{"n_layer": 10, "d_model": 320, "n_head": 2, "n_kv_head": 2, "head_dim": 64, "d_mlp": 1280, "vocab_size": 16384, "activation": "gelu", "norm": "layernorm", "norm_place": "pre", "norm_eps": 1e-06, "positions": "rope", "rope_base": 500000.0, "rope_fraction": 0.25, "qk_norm": false, "attn_scale": 0.125, "bias": "all", "tie_embeddings": false, "parallel_block": true, "init": "normal", "init_std_qkv": 0.0291, "init_std_o": 0.0, "init_std_up": 0.0291, "init_std_down": 0.0, "optimizer": "muon_variant", "lr": 0.00891, "beta1": 0.93, "weight_decay": 0.0, "lr_head": 0.00462, "grad_clip": 0.5, "warmup_steps": 200, "schedule": "wsd", "decay_fraction": 0.859, "decay_shape": "sqrt", "final_lr_fraction": 0.0, "batch_tokens": 65536, "seq_len": 512, "doc_mask": false, "train_tokens": 650000000, "steps": 9919, "dataset": "wikipedia_en"}
MLP neurons of a small language model. Each row is named by its layer, matrix (up: input weights) and neuron, and shows model dimensions 176-271. Each number is 500 + 50 x the weight over its row's rms, rounded and kept within 0 to 999. Numbers have three digits each.
After each neuron's rows, "fires on" lists the tokens most often at its 100 highest values on Wikipedia text that the model never trained on.

L6.up117:496587506468505545486524445553470516485464472460505484515470406576536446494503537551472559453453505548586493466493548515515568445528548439454367547510446507391506455579486522398488596516580516541564447562450466471536384408536526498508544537505559442538553440515554484584587480505403458508
fires on: "at ", "'", "Mc", "-", "At "

L6.up1140:461514512474504437470543480452506392495498496536585463471476530566391496494547513466471509463423530550543478503456459567547486498560502575438412486504462459607574549580595529449400366476453527463517552496587522575552481424521431489410479452543537458504491493445491477553454413534540515493
fires on: "'", "- ", "“", "| ", "), "

L7.up17:455471514508430660484499521513527514532535482524450562584531596479472491455520493531470507455509528421528517526489644562393427540543417475496546571590455512569492449502511508480475422556503486398534439484478545537578569521518521524420485521468441507504548523492462469563529514461533585527
fires on: ", "

L4.up1022:459526486471473487457541522500577463477483583539480530446538524520493508489422534411557450473460562541575413599536534532461497482570421475553485450486427460479481483481522483501535423460501454432477489465441458439445432436484516578534483593541504458493544474502577538502582577429526453547
fires on: "'", "|", ": ", "n", "g", "m"

L6.up38:493539461530495527538510472450447568559481485417519513499475454449412545470461533450480550508380525452520553503505470563410460554512534495389461509587528491437487511468456428540472567482552497552527481564430584496492479557431437490529449417526416526478453504441560569524521583547576520526
fires on: "and ", "of ", "or ", "were "

L7.up1226:524484471449483464539535544492518428459513451521450535590550445518508473508424523469490510415496550517606531522485490483401557478533542514416467495525440535501518560521543503440584545470429525543508500517492504473593425474545514579530422536560408540486527466468552501539505511491380524505
fires on: "0", "the ", "'"

L7.up937:534508502530438510476458449521535631490559512470444399486500585529620492643528425527558523491524400510480436531421515538602515509449591466555609523531524390531499516523517357528477419462491532489461537554360499555468469490495528524481560532518482514466486444478483489522368512464590455490
fires on: ",", ".", "$", "January ", ": "

L4.up146:480534446459467598528462511495541525464446496440444512519487371571449504555474560434425583414414513425477364520522533530489517493426407536437461525457469619482447441492515460458552562587460493514503418446616600517533518488445547458500613504401458561478447405472457534500531442444458480494
fires on: ", ", "and ", "do ", "–", "-", "in "

L6.up263:456375516455453538533505384525442610551499432477548501528401536479535531607474419611477492490364568540459431494472452449533484492523426547531486528510523506517443451487495512522511516338543512466561452510477473512546461502562421543552597494505502585581444555454455566539504419560415403443
fires on: ", ", "His ", "s ", "Its "

L7.up1132:513479600415507496411467558534538395440526517510455520574494464449571477512443454544478508470509514455525467491480425455530538427554485508458469464426454447467401491595546466622469502469522522470452561521568491572606485462596410509428510502500521525472463457534518474595473415430516464473
fires on: "-", "'", "FRA ", "CA", "La "

L6.up608:431511507582514504545536558458532452568479520617472477467552559479573409486503602543520496469553484516617536583538519522485480420583474540401486586541493549558549491503469504518504512569530431497520510594528567489469550535403480436483489404479502488454419480529503530559483511516507512497
fires on: "and ", ", ", "us ", "or "

L7.up61:581435455521522520520481586546530458477492492392438505614574484490502477486565518448512486461444593521443478454479610447466506573494517471478489539675479482578573536514545481535493497425528537497527483528522439543534582582534540600498537464482431491566454475461460567550486417481552434501
fires on: ", ", "was ", "Bishop ", "were ", "not ", "("

L7.up14:474556541528469503512413515511530435442515415512494561513499536520549473537567524485368555555419463503542494576465510539415450580464567530580413403573524555477515456551453428507474412541487527496492471508547486600587489486524508501552466516463571398516462541466538506497537519500486573492
fires on: "S", "P", "his ", "has ", "T"

L6.up1234:435570501508537624488497494502511361525460495552470439633558510507469490427531446504379550507414480491552459498445559504454465510429545414556526563410573486517474501471542480603512515528643597500576528529499551556446552478490504567519526419494564512459559460515446515512471522544501495483
fires on: "| ", "of ", ", ", "a ", ": ", "for "

L6.up693:462432529437495509515431441474527520513476557522491534453444472549445422520440548511557600482382517513464640530499340604487446542433530502458483489487528511525589519623525516542440466433492587557468445559541556501485485451526515489537485442401523490580539479474506483529453448529535646521
fires on: ".", "'", "| "

L7.up137:513477483518530550436390450475452500528485467494494501495519468424472469578445519450563511566472483440528434578479568476611477611532492413521570514554418567443415454517529535452551490503555513422519531529428533467535482521454517539576591444508464516518414414485447493500498517436453482435
fires on: "$", ".", "+", ", ", "N", "-"

L4.up101:556441513560452500560483426474521506480393449475564509475544501422515622502476554560531494466490546460473516518500429518467506496482504588491483452398545440424437570436457480466478535586494552483534547485506563501452566431526517439545489447530491487531412540455412515401555498448524524379
fires on: ") ", "==", "-", "a ", "\" ", "i "

L4.up561:472439471479541543609494507471466503524472468448503438606494561413487547567525446473540500396476474587523486546464492543497401559524528554510521451515509563551542571447418644477482539575393562582461460427528467439577454517482505458474453500589543510585503540479573573429520445472545511510
fires on: "s ", "is ", "was ", "are ", "and "

L6.up1043:470580502601523427483494489558582516551498561475515498506493482558480532480434529551430555503465603477435506474517575391437504486501473596413472556547479529448472580507513512514581711507554518463438457554458497541549520513471577511535587507494563473523470597471528525537531497461516465414
fires on: "as ", "to ", "(", "not "

L4.up402:442571564566505531468489567561510470484506498464519539522502512478526511507539529476434442455538535490485537565556492433500379549423484467528558536482449410467527568480539452465577494432445478471405531438494504544511557496548516446409533543451474485502443522423489425523454557477493550451
fires on: "ch", "det", "oll"

L7.up917:471495572579595495483513556510487490495528452523555482655504578608461537480472560499487497503456545515450543543454510489476436518417472555508494522529516517479455474510513446379504309505530551576464492472562538492602526441501495474452629496495562437440478547511510542581477545553392516491
fires on: "T", "S", "all", "G"